Part of a small language model's weights.
Size: 13 layers, vocabulary 4096.
Architecture: biases, tied embeddings, normalized queries and keys.
Training: a variant of Muon for these matrices, 364M tokens.
MLP neurons of a small language model. Each row is named by its layer, matrix (gate and up: input weights) and neuron, and shows model dimensions 0-127. Each number is 128 + 24 x the weight over its row's rms, rounded and kept within 0 to 255. Numbers have three digits each. A neuron's up and down rows have the sign that makes its largest values positive.
A block is one neuron, or neurons of one layer that tend to fire together. Before each block is what it responds to, as a language model described it from the Wikipedia text at the highest values.

Description: Exclusive ranking words; table starts
L2.gate51:091139124129110103103128103191134116153130137136096111156144138138129151143106080100082170165111139124109179100116168116102109143165129122143083130125145138105161088135129137124110157135144161136145181075159103114131140119129143132130151137116121107123113173125073115109109142118082120145064088099131097121125120101151149129124119102102152176161144139133135132114120116162139123127111
L2.up51:154108133109135120096089120138133169127113104112160121118159121158178151118161145179125117118098119134114106133117116116134117108147135092132056108140131110142124114126068123168127105069144165116124136145143120115120127130165124087137147154139135127150155151086127104137114161141086141094126157135138124095129136156137141118123108125138185133098135095144161156061118113108106125150168
L2.gate93:097107145108122142142147135130155096139130092124099100160194108160129112134167161121162122119163147151138109092132152145112092122177151140099081150128165120110088103100147073136140166155137099131190115102127122090114104113112117037133160122110104133116132136138137110147189106130121141148103154146108111133120103165134131099118138113132124151131132126149093130137133156111128116110114
L2.up93:105142115150130096109156142115121107119082147125135114163148177125064121151109173076114154127116107117121172118152178096107152147127072120076111166113101118119100114129098129088110153145133133169143150129110133139166163104180162107165152087146092158095141126124098121113122128120090114163137147123133106122107116137114123117091079094132101146142160144113114103137080085148130116115090
L2.gate101:151152156092129136161109108145176148115149128119103115141140109104114114139150174107139138159112136127146185106093105125095130131131113169126127119169135105124135108116159156110082124111140125145153160123151154061155140104126089093176141133141128114086148128113126101120133116161100120097107107118122118136140143156083124083083149172143124132115203135105122141103118139130138097156079
L2.up101:126136140095143125119158116090121140086094155085106115125101161129110139157134145096114176118117166146129124096157159108076139116135159164115121095093138140165139166096114119123161142165150113194141147082176111122132103144133133114079123141140123115102131146109152088112153110168138128123105105176132163151128115109157124114134106129124113108168144137145095108093067136112154130121111
L2.gate114:124160084139080117108136112176122116094127150126095083165122132126126135094157127123161089102120095153125134144078103151162088135118124121125118102142134106094146118136161142168168132146128152122108119150125142158116122165103147151109120107138096121104114120133103155092145136141123111078128139128087103130105082141140121160108172065133152174128102145139177105139129151124094118120121
L2.up114:146180096140135098153124116115105133120125132119096118164113125116132149120168130130127099159132093091148086158109154163176120128157127120162096071136141122124105095160127132122117121143171129141133169146119106147133111130097124140138121096131086130136096152107106147097160148149145117107175123114118129159136120161151086142170149062159140157103159129099175117126164126134102122118083
L2.gate237:136105168110114136110116109101169108140106115117136123139140142099097141131131109161105130115124115073128125142158154154139147137119129086114095142144110117146138094119103158089085143161081151155117109120115134142165075134106182126145093078137144103162040141083139142117161083126128156146134148077123146128143141134126125172162176093155123138144130110134102097116184104127078108168141
L2.up237:130131144103099087125129124102114147103144089094141113129120130116146134125122097082136147096137128109113155123136110142115122125149131137120123131174176119109126108129079138119102065121175157108116112072112185158151139146131146137180132081174095106130130118111139108077092104140127113137122170131059166151143146147161122117124131080153116158133118125171110080125152131133151096133168
L2.gate241:125166117120137112146106143140153180103081159106090066141134093147183137099143156152122125116130117130096116124160201150125100109142141131117137123153129157079150089117126126151154120129104143107115117191094129145110126151117100153079144142155125138134090153159156086121130100090138147142106166144148145094092101112127153146129149128094140169170134107146138086121155088146129143118108
L2.up241:121128122124117084118121150134158187096183142165108127177128157154151153136137115115139134138092141100145099145135165153133147112114174158138157107106160147120172135173144111154147107098136160086129151133103119140134113159110089133092112141143147105111101197108094142120136126123142163123147168137152107150144093146127141167100079114127123116098119090140132111132115128105099115093127
L2.gate271:120084131162123127133123100080126109133172145084154081140145105141087103163166148146142089126114186153138142086131154178119167123153116161134119165155120146133101081097093140150087143100154105118109119146125154141145125128147120117158117105120091124131137125066091063130121113103145174150145141126153104124152146124100125156110153141144150133144134127106096120109170164133150119164115
L2.up271:117136126137091157164136124112160122127138111144161095147151095174160102143184154172154113135099148134119125052144155128118144139093094129099118135155126162142118136126160138125115130159126114152129115127117140130147127149173151080177107117131103176141126167125086100102107105102131129104126143116086079098138147120106148121137144152125119095097096115118131133110149155109108146129129
L2.gate279:148108076122133140135103138147091139172100112138168114140133137127129091108126130161119110177119126167129061150134125114116151157153124161104169132137132123116130163139128085111163100109148168092119149145133143143097135157104144129167142128115144110145112134094121103167110155118139144164097173159075107117110127141114125094123147111158108151104137131102177145098114129089090116104132
L2.up279:146122106141132122112116105100103161095147098090115151151106125158099119149114077107134100131132146085099165126130148101140106098099128126112116098125156149155146128161122118140174148156083079164164135127182125133128143118129093123090147152143155119129082150158115101125150121141116121121124141159129104125105131146162092124164125155146146117109148124124150141163150162130103118166132
L2.gate284:100127165107122167133105096127120110102113136143103132169125087145158155144121110135142146144152138139161100083078156124135103142124124144145141091094128156120129138097143110135129140122138062121143094117145150102120087159144204126102179092137103174113097109087128146125135099148132145173096085100096121118078091148151085118127135149153101139164167111140107140142119114160110135141139
L2.up284:128123155131124159102128118138117152135152124129139096056127154204157157102141127129095140121132145081124080149161139146162148138138107106143149136105108120141158098140137148163122145148135120106117137150146112098110133131163133167154069138108128109125098114173140111139160079093113125130112107166115149156165124096124158136140132138096155099101104156139135097127133115125137127096114
L2.gate286:135099093100091122113082124167108120127143105139156129123154144144130094099168122136144125139108163169189108102112130140138132101121163112077117139132145135154123143128147097111157132153134101120164166093148148099122069127132124073139120131139101119145123119103126116130122106119099108119120123156142152123118146151114122099144134147142180091122174092099107110135145119083120127170153
L2.up286:132101150130133109158133123170100166138121118111112133089138145131133124154119180091108166092128115102118137112147107111093114171162115111082157151126134140116115123084130148160130122127141086106139172116049114137138111124146152140122158142124128119148122140144106129135136102106100131148098141159104076101091123117141126139145105103152124114117138143148117154130095118173158059148111
L2.gate302:131173126100138133125121102142155120107122138126088103159155163111119137161148134108099133149138144153120118070101148151121137109136176186133112136120176135156112108139138103115088129130128139134151161104135130129144097085117103150122152142128110130114133142115164119075103089138143106099066133132115146170138102128132127140127159147122129125142152132137160105148111119136147153091101
L2.up302:178124101095132159116117141138165117157120111107153129162106123081138095126115119120100140119113142092097083129107107078098086144158129150126110131143114129100146134117132111140141125137133120142126183120128158122142148131108115116088125166119117085105205165135117149082125110136093076126097116139127186130125155139119127108088103110137122120166126146140121130127106085121114144123120
L2.gate334:123125117099152129109138075129116127111122101109115137148177132125103099102113148104130132102128102113101134129123135160114139114123104108108150159152186127112147134112096123141130115119131134155078126181175158100114097125155111151153113120137084120165072173078158130162158166129129108122130148178144154124138158147123150136146157121172136100150129113106170105115093121108185105155113
L2.up334:130146121064149152118160104106121121083123097131117128163139111175125129095126117103081110141134118130114093146096080124144109125102085137169107184145114132133139137130141138127130099140108158162104104150130144076103089164136152149143128119110149098192110151108111158121158128126085105071138160129106161112174135111094139137155132090165146105161142133151094075147108135105111144164131
L2.gate383:147109136115121107176122102137141097142110124124127113151194132152114143129103167137136126150128090124150144113109089134096188177107092126086084106169122100103128146129125104118157134095167117142119113105083174135132107124123078124165129144091128095175103114130112122131140138120158136125105145167152149156121094099135093120145126127172115095151149162125095103151116148129144147127175
L2.up383:073155159109127124129079154106174146161161085109141138153151146118119161164117150172098107150138145143123137107127157104139086182109119177111114092141126138125165110116144116116092133145166126156120152105100145096147103154143093138159140116140125083144128141128128137114115154180161138108120113130145122130106102102056088137136100152166117151111136161132155089122115122136139135143127
L2.gate437:130155159130107160056156110083120123169123162169183132094088131173109111124123150110145186139173115118124126107131173110123102161157123106130075136128130129141133092132127140120143111138127157124097139151140157123144148084134164110159151131132163096149060122140112085128156113128078155129129122174139120091118093080143109124155152110148160135138157111093131157108145109152124108136103
L2.up437:139150124126115114119169108124166097124122113132163092159113127159117107110098122158115098106176181134170127116114150150113156112129112087115091091083097122127126081094145116137138115120155108102123147126110076124135079124167132150102184138120130138127128123114156121104167107145091126092145148097194129109157148131117106121146126141112150161144145166151123151112140117164112085095139
L2.gate465:118192120134111142144152146098120153136075088103111150123183172138163133089145149147170087127154137150121120140139122080103138094132150103099148137143186101095152093143091100146186066149102126139123165133135145138088132119091118118129099105112143107138132111092142117141164130125156135158139123175079175123113114126111123132141150110150160156154121138121089118109122113123150126157142
L2.up465:126149111157141094089125131116155086111142128171084130128172174140113115100149165113095137149175130093133113138162112103135106116110140110139103120131159111078169148061111147138140157095126124143113134107151125131165113121142110135128163140179155119120109135095145150136118087120123117144136136159115144109109081099171147116116144131083135113130125133140137150148146168147120111094070
L2.gate478:121127146114133104137122141118137105116157167170131132151157120092092146094103188067105125134142119125104135105133150126109071113141158140124142161128127138119177129131078135106132108097140121112114171141114123159092140165141137122157124136118146112154115095167140188101155133103129140146074133128090164165132141157140110121105124134144142182113124124129118120123102143137160108075112
L2.up478:129162150171120129132124170126109142107164130112114095136161141119141097096120155092110119108101115106101171092143132081153089150144103138093149142130133190115135147148129107097113132128101086130122149143118082117104144148130128084114097114090164147144139143144122125112142141108136178136104094154144116136149167158122130117127125112144122137147101186122129152150157085126156114131141

Description: Compound word fragments
L7.gate227:130159137160147166121111086158158165171135125126125116137145131161115176155109108103140100114104151126171116056136129131142099094116094098145096109138134161106119124143134113119112143114140139156113163129180122126133109130176113126178136177111121123126139125136148132121170123189085156135078107144183160115134115121121167144134122109096138140123135193117138119124097208154130132120125
L7.up227:147162123170094136117144120162133112136154161141108151118145136153133127122151126143097099099128145104150148103109108124098117118073136095118096147126158122113149129136123112168136123139141114147117153172101089129117155141134150122127129183128184136097101173116086125090151134115146128133135123079131124129102145098077141112108140126111155118082103152152142134156121100145123137147133

Description: Predicate verb stems
L2.gate4:122139120103082106144123111148156154136121118196132130145121170100123110130124115150140137137154114123151166076126098136114152177118097127089121089114111144098149118105131088149109147116155104128159158158123144138102107102153127127150129146131130085144113087104095115148143131111159144130138119110150165130134176112105126145113110179124144143130144108102132137115119113157093144123133
L2.up4:144155124104066133122130111128160163155130080108105159162121149117146143143133165119136148122133127158178151107114163112127125108106101170152127132117109125133124134147137140142121131158123131149116136104116118162128107159123171114137130143109130089164109086093123062132149160109128133137112116123101141159160075137106112106123151098137119121116120163119113155110151118139072154136139
L2.gate56:101108171182123139136150074154136130127140089172087122154132102128169108134185109135144143107133122149149129121122137148089153116126142052105115120143148114172101136103152136131150125122132148181139132165095125141139126134145133131122131171125124112134087112117146140133138189125124114122151107086135150133156105167131138128113154121161128104135155177120110122104118114178093166120108
L2.up56:140163112148117105121129121140147122113101113078098129125151109150122140129143117104120093119214104117142130151150102128079185108152144122085173155117118156121160134144077085106082143129130159097126135117134118111118144129136136140147124155179138122092111121139139137146101143137142161096146097100107144110136083123126120130139183144134126098131156172090110115146125147123118148121091
L2.gate126:125105084115150128129122114150117140139105157118144137145168142112176142111123106129169108141105147107147149151159118125133102156128080143120119125140110134103155098135128118134082163142101105107130161134112112122157096115094136150136145111172069098140121136123091099112107150149191116098130141128103170110130157123121077184167121151156152109129140103134155149111100135181138132105109
L2.up126:123107106143106132157177121084140146124097111153120129172093122167085120161086156164152133133092107124192112140094155120118153107145118143123115142134104125130111184131123111121123143118160096144135120093139133141115127134157105129116174111129104086101168167106170106155181109094116111088111130117172110084099106142124133141113133110144127125144121158131127126138082116112131107132126
L2.gate135:102123111134081154155147123108136113120092120130119122176154145157115156151134080132118115127127135096132137107078147096103120059146153140147154159138140125110152109107090140180148131138138136087121148142125127136112157149104123168129121148127109113145106132095087088106115117085149076116098154135152105144144131120102110135139135099136173158135158140130133149148098165125148119082161
L2.up135:144140121104118163140113078134157117122119175138132134119147097154134136123114114161090143081125113126105091129117165088132166115194109126140125159106103118149105151104114149093113105166143071104122124180146144126185085146139137115118111140134140113162071134094152126132081106133079091113146090149137159148134107106108146161150156128140156105133151178142124123130109158127124110098127
L2.gate222:060133102145118122152120125166089123099134120143117140142117128126139111158159130146119091162125146143079124151160166124130164141155150126159129128097167129090145134130133167165174119095117118114116128062133157161140128104147124092168125123156137128135129111150105137143134084085118119154132123135100106088118155131135077084112112134125146144151140155146136119075106112102154144125119
L2.up222:121144177090160154107103083158123141138113095129131121176072131165147135147092132147148135143118129117144128087133122136107130163105122113126174131116139117135070128103113159134162124103146090137139096157119134142131067129133107119134162107135118125142116114145113149130104113104192111060123134105187124114109109124128114161130145138110144171157107173144108123171110144088137104168150
L2.gate235:119110117170110103139155139134149111168162152104144143151146090120073108122106105166097143161140117125111124073113102120079118138154134142120124116124147098101150095135128126123139177157133110114135121129116116116116139119145134137113127136113149077105152108152143102087139099107179161109139154162119152141163117139123114111151159143142085146090143088120172106137140133065085165101140
L2.up235:118142142156134147114143114141166135128156135149100174134128151163099103096138148142110084150107143110111096111133147062086149108107099120157099125081123115156180153106140120116109125120103110146110160132157117145132162082154170128117177156159161137141132072162123126142144116118163105154079112097114117094127130137131124087164166144111097104105146146106135132148100099111121122083145
L2.gate244:123128083164148107157156172153106118126155119096148086130077107092163119125145128139136173092145143152116137132150121123119136165142133117117109140121079131115168177148131132120155114164157139089127131149134135115162090109163123133083091112137108118114061133147109168101115135102135151141113113136100133097193126096134115142111157162117158086140147123137116088138113132076131148175123
L2.up244:132111142092127085153160130111127126140100162125110101103143130127139128145129112120163100097173159100095104141111114114136110111124135121110074105128105162134156123143148118107164173089167106147131104141115170128116136142173147102143151167089149134123115157103097121128125103103121128151109125106118131070135151120143130129151134128171087098101120113159126140134111116187110126137097
L2.gate274:112138107135129136153099123161136116165136132100114101158127061165144116159135093137134115104070117141086170140121174142072144114112099139100127084114133155093127087167149131122093136143114146102106140094197137170167105114166124137104142141131132116140128175140142119123112167111134145153136139133113107130082117107102115149112123153134148090189159122121127125135103134189131164132134
L2.up274:104137126148117133155130109111125161112089105097127116158108133153119121135156139134111158109120132149124101122113131151120164083087108164166172104162119098109114135128083122120159126139154111150154139085170132142125099160124100130078108150145126125137112107061157124123115126100135163122082127124076145108132129113099158103124148138129113085119101153141133120114139181193141137112130
L2.gate278:110108166079131156129112089093131099137099137134136131123117164138094156135085135132137155124071152157154153113074160152095141095119117130109111154194111108117135134125101113114098148137123141133122149135151156121129128119140137156139174117131134117132076134071164116134126159129122148125109119103107124087104120160141092160111169129148134144183155147115137137117142102143093105152114
L2.up278:094127076083130119115126159105124154118118169109152148158064098112154115112093119112148107128158172146133115150076171148106115161174146140130104130145108131143136117140161111115115086121159127115101135154135140134136137089113124113113130151146105122141114141128114109103077123158172128112127118139143123172124148134076134137149096101174106147107127137126095097099126140114170101121112
L2.gate314:143109131116147152131125076154143128141103178134119160166163112128155149134155128120107135110107131115136109116105127154143175111113109066118173109168133134156147100074128133143126125151138137180114057122118151172150058111164135134157104114117134126177131091104098103136143140133121105128088118137149110153130090100133088133105147134161114116161146131139139105171138107144143121100109
L2.up314:121134123153110137151087125142119133154175132162163160102121075131154147161134112126110174143121165119124108097088190168108170094122090154112132085111140093144109164161107120113129172129113078102148160108141119159162139132135109126109153147140118156164138116077168136110111150149169126119088104134127117129147156099122142113096158135098141139144106131108143162137177150114108128150154
L2.gate355:112170109144119126122154167124133127128116165102134123116114124155181152139149127150166184142089155049107128112124172113085146109153123094128166100096103116113118157104151106107128145134118121140146158146165082125154125169159101149131131156140127116076114082098114144067144130124107157145152082094115097089105107138115138112131125153128131151107157136126149109126137160117142109166140
L2.up355:150129097173102081136152120145125089083123111085094181150113095125101078148140094147110126121128123089138121105141108124104149088111145154151150129141118139117123128154101133114106122144116129115166158136108077127128145126123116176120137139160138119114094120131122142104098166103150115130157151136154129137075110123120107173134166135119117143147118088077126134157154144118159136103119
L2.gate403:130144142157146168127116129126138147124109132119184111094142133138135188129115134150190156146102145150125129114092114087137088153140165121163153136118141143114109109131081078104154116116111088085116116144147158106154060101149113077106118147097132160142130130151120131093075134137134164123123162077131126122128160130122163142112147143121122119150129114151118113137112098179158152127095
L2.up403:136118096131126106158137141119098137081103148079143165127135066104109156162137112140153147111119150128146147153127088181134123136125151142098125118095124158124073101149098182142163135111136113151155137134118177122111111144106156137109140124167124152168084106178125169123131109142121145106092159100106148131111134141099105150162139127153113099111109131133126113124113204143124112098160
L2.gate423:127110138103149123156158132126107140145139137128151116122106085135132145142122140158138134108093108155149086159127115127117133100132163135123100166137068147135171177069117107139106106140115128123135154126101126157174113132117128162128086157154133110126121127134119129158107105145071145130096138196097163160148151109166128168128108164113126104109143131125109140098134107137109143165144
L2.up423:106165118089116156145110108143133090125141126127142139134095101145105172131108097117169154143115138120119146128146080145123167098154107106111110136148109122129136088111130127150082128141107119119114148124162146102135136084142145120093109115157136118150120115091120146164096063123110123151107118117099168118171141149129121113143072156123111087143148150139104113181133123111177164111165
L2.gate447:114109124108066118135118107133159118151100130119096128121140131150171144156141153085165131124152165137153149120115152149099122077116142140123152098122125129138112134154135124133124178130126134158156136102133112115110093109127123183121165119129104176147116112111130101122141110092122170098122126131090108134073061112116108106107179204144144108123188130115140125084093126127105145173141
L2.up447:112122118165047126085119112126110132109091119126120146121110093138152119106179145139154133108090126133110157120102140096122172092091140132118140120164187152138126153153119139145121109153112139130131148114143115175136171126119142154161105129113132121134119102116104139119139147144130103141175119123118123122161104151165100153083124152159121146093094115116093121157093133169137140107137
L2.gate476:141114140130089113144163139144082126085145133188086184137124129141125148124160107098145167099099134155168143141121113121120087098145117136131113131133110123163156129121132147160109098115175089074105124136130109133162147142155141090173142160121162114135104110124074137124115114116171129089123149108101127118097157123138120091159105141070128121092153128115131105102115117122131117127130
L2.up476:124146143168114093123141146119111127113093139126148138145094100156129163098131082116114155120163152098136108138123108176143113155097149084165130116098131096126117137092134145161143118160129099115134128158188131138141124105119111131135137148116125104123184146102129133116134108120084143130141124121099135106158167126130138150085146146145164162102130126119103151126132133148133128128110
L2.gate481:133148134150122128130134180123137086146147154165132109140099101143096166075138134152157111126096100154140121121072139136106142122139104117130178139128091214091131136087108127135116121110135086163111137142113092162137095138109115118095117090151120117165129112096110092127139125098165085115120171096117111122116123142135117155087140120127141158139159164102153164161142123130133134170116
L2.up481:131102129136105099119111162124136113167123144153121100135178152138143137139144121138122115099128135135104139154125135109143134093138130114075096129147101146125112172136179131129140094139139134125130196120096121152119123100120076125130140114124163118101140143112128110141122106113151131118097163168114081129122131139128100119160169117127162105114155162094133174127114117146079136102207

Description: Past-tense and passive verbs
L9.gate314:086126137135152108151155106131114070135139138127152119130129113147115115155162154158074104091171143143109113096136178134130149171113115109110128103103126125160122098153157099130125131083114103099141155158126170168147137155151116124101101118113135096113086091130123146105142136118163105158151123141159132103149128142083125100139128062130137130132167129162144138154117204111141146113153
L9.up314:128143141103105151152122116108136116148114106094115145119099105116164097111179127138180074112144118089105111138107145095124116149091071154090098121130131133162161125129108128118164113164091101085139132148141128147157164109180143148137146090123116131150123108160112126129148147155119122115160085118142104100101097104114142149148120097090114157132116079141119142111165109159178104140117
L9.gate332:119105112124109098117134128130179084144122124100153096137103140136137130172095142112193101123120182124166113126124131100081137110147116095151147126105112126148145106115090132148130143169127101103114177152085074139129139170163119152122145155110123118118089128122119109118149156099161129134157081125174150119178158127109103142121142151112161127134136107139138150125187151168123142148119
L9.up332:111140123132118137172144130126116084123141115138100138136101084101138119146142097079138165127095149127109145059087137108121135136135103130177108117145129171126119092135180097105198128110108145127116144168112117125141155127126156161063133096144144125128129126132133115157125105119140126094132073139156173112130129091142082150122094109158111116137119143101149139094160090140133129098173
L9.gate394:125136065088135157112118117137113100111131148128135121153111170127101120166155109151137130140129137114084116084135134107122192103145090105146159123131138095115104141114125098131097165123097095129100098160099155130123139137100093130135148140132140112116066137097100125137134156148142109124120170148132108120110164106111090138097124136149167144096149142141104166139114142121116085113130
L9.up394:136148144141154154176136086159116093138082114136145155169120106105151105137138134099105107165133130100116119109146113136098178142127129133078106148136086148174112151144146160110167161159150126148127154154132151119138123121145087121117173136145141129125127167150164142151120086126167130117127088101091058131127106155127167099097120142159098126090115105111103141114108145152117157136141
L9.gate427:121183158090142149099101127133151135144072085135124148123109108144169180160191113159124117145116127170089133134134120121097131136094116135096082097127138087149109152127164099152144122139111158131144097172097093147152141146105122149101146130138133119128067119152130129120147149133134153082130122142159098133104129145107135143122119109127134125112146171146140129130164120143122081118151
L9.up427:116149152121118108160184175124114154116165083130139149134120156113093155183163120094124098109097101160110118103096078118104175125129098136111119117107107093135141136118162149111100139125132145141117140121118166100133115135132119113118162138117141128136128106140106080111090117118153128136106154104090106128139105147113086118129101139145143115181148141179108140119164132186103141110121

Description: Main verb after subject
L7.gate107:151107126094139161155154132120165151183170108184126120114144114119119094157163117094145138162102131128109114119149135159096138156157081114163134082156163146168141140130109150140124139139112138105142145162128163108157155096146154114136135088145116128131098141207087130142128137145135101154138142149131143120108162109109137166168142132112146103127157150125104083128107142147147100154145
L7.up107:123133129163136131168101152094085073102152116101173109136085095154098105120128120152110140139131178138137121114142149098072117093121142079106134184142100104118097125144129120097109153112113097131127130123070136100141091103091106137097125124126134137135112128157148167112098148083152118132112104102094109119127106130100076143118109106139141174129173135108129143122108126061154127111144

Description: Part, number and rank words
L9.gate55:106123192141140154096118121094113148143114151115178104173138151134128127144141128139149137173168095081116133129097103092123135150085109156116115140130159118129109112136106091126125133139129127155126130114097121096153089095121147104163127128146079155124118133134092112170143142185077115098103134109143106114105162130151180116097117075131122122085090127171091091125124153146126121158122
L9.up55:154144158115133108109092122098144151129113091138118107161111098142146085173140082147065120121124151135153130084128145144116115099165099112090154138167160133150087156132139119128146139099150118119079097080141126069117107111092137097153135108144124124152131095165105134131146118111145115119115145144148147132181175159168119124112128135147141105120140141125148115128215068094085106145134
L9.gate122:175144136141092094138122113118125125141108119086193099134099153151111136176135159100141117130152098147141160130155139147122152104092104144158147167116105142116187094114117060119156161092118138151102097083105145114162161131118122092133123108111133112131102154120065165131104141137121168132139086129136148159117134139139132109138108132148093107160126140128174125110106116116093129140123
L9.up122:148142099113119121121157103150099158145105112127160083140104164166140099109130152130177106130145107166159145119174098099133113124110083093115118124147148148135163132142112089110154112110126110125139048105133149137157105115176142114152119111135133133119146123118118093154100168138084106133120156131156111135159129148128090129120127102125107098153115155155121142104161129117113109152107
L9.gate261:140114135150182146125180129146146136140092127141126115112125159124140163132149122099126166137138158132098124147139153120122115118089075137108112163188150171145137134152091111131113160085117121125099164135094145165149101122147116091172139111118098133140116097102121128152141123165100146145131126097093115140124136158132165117094153115130161103151169108133103135099115133138132119149134
L9.up261:100128095116135115106092120128123136134095162146146094121137105153134138144138142090152139126172119152104122159138121157130117151122115134141131106171110148139156114151105137136149168145093108134119153144069113172143136152186105131155116076112134193139102137106151094133150137104099148066161123084132125154087136150072188120100121122145120121112149089135120133107125114141131115125162
L9.gate426:152150122147109102118152139117147153181141122114145067143120085105144136125155148125119133161109097117112158141140144171071160108094090154122200122156154114154165124105114113090116141114163155118113090129142142091160112159135119135063093166094107186086148147125103125142090142134186127109127125155118149135129144148108154122097153095131099148104100123150151099141108145137133071141135
L9.up426:131174148165170092122088116105139135177137144121149109115095116104169155158168085083135084159113160096110139140111148116086173097100105116178120164117145150117187151130094110131124151104145172125073118132100134112118094122138112150155125156130084136118093126126160127097165138146112120101112136166108117098114119177141137127154146122109094119128110125127114139117099136151138113126159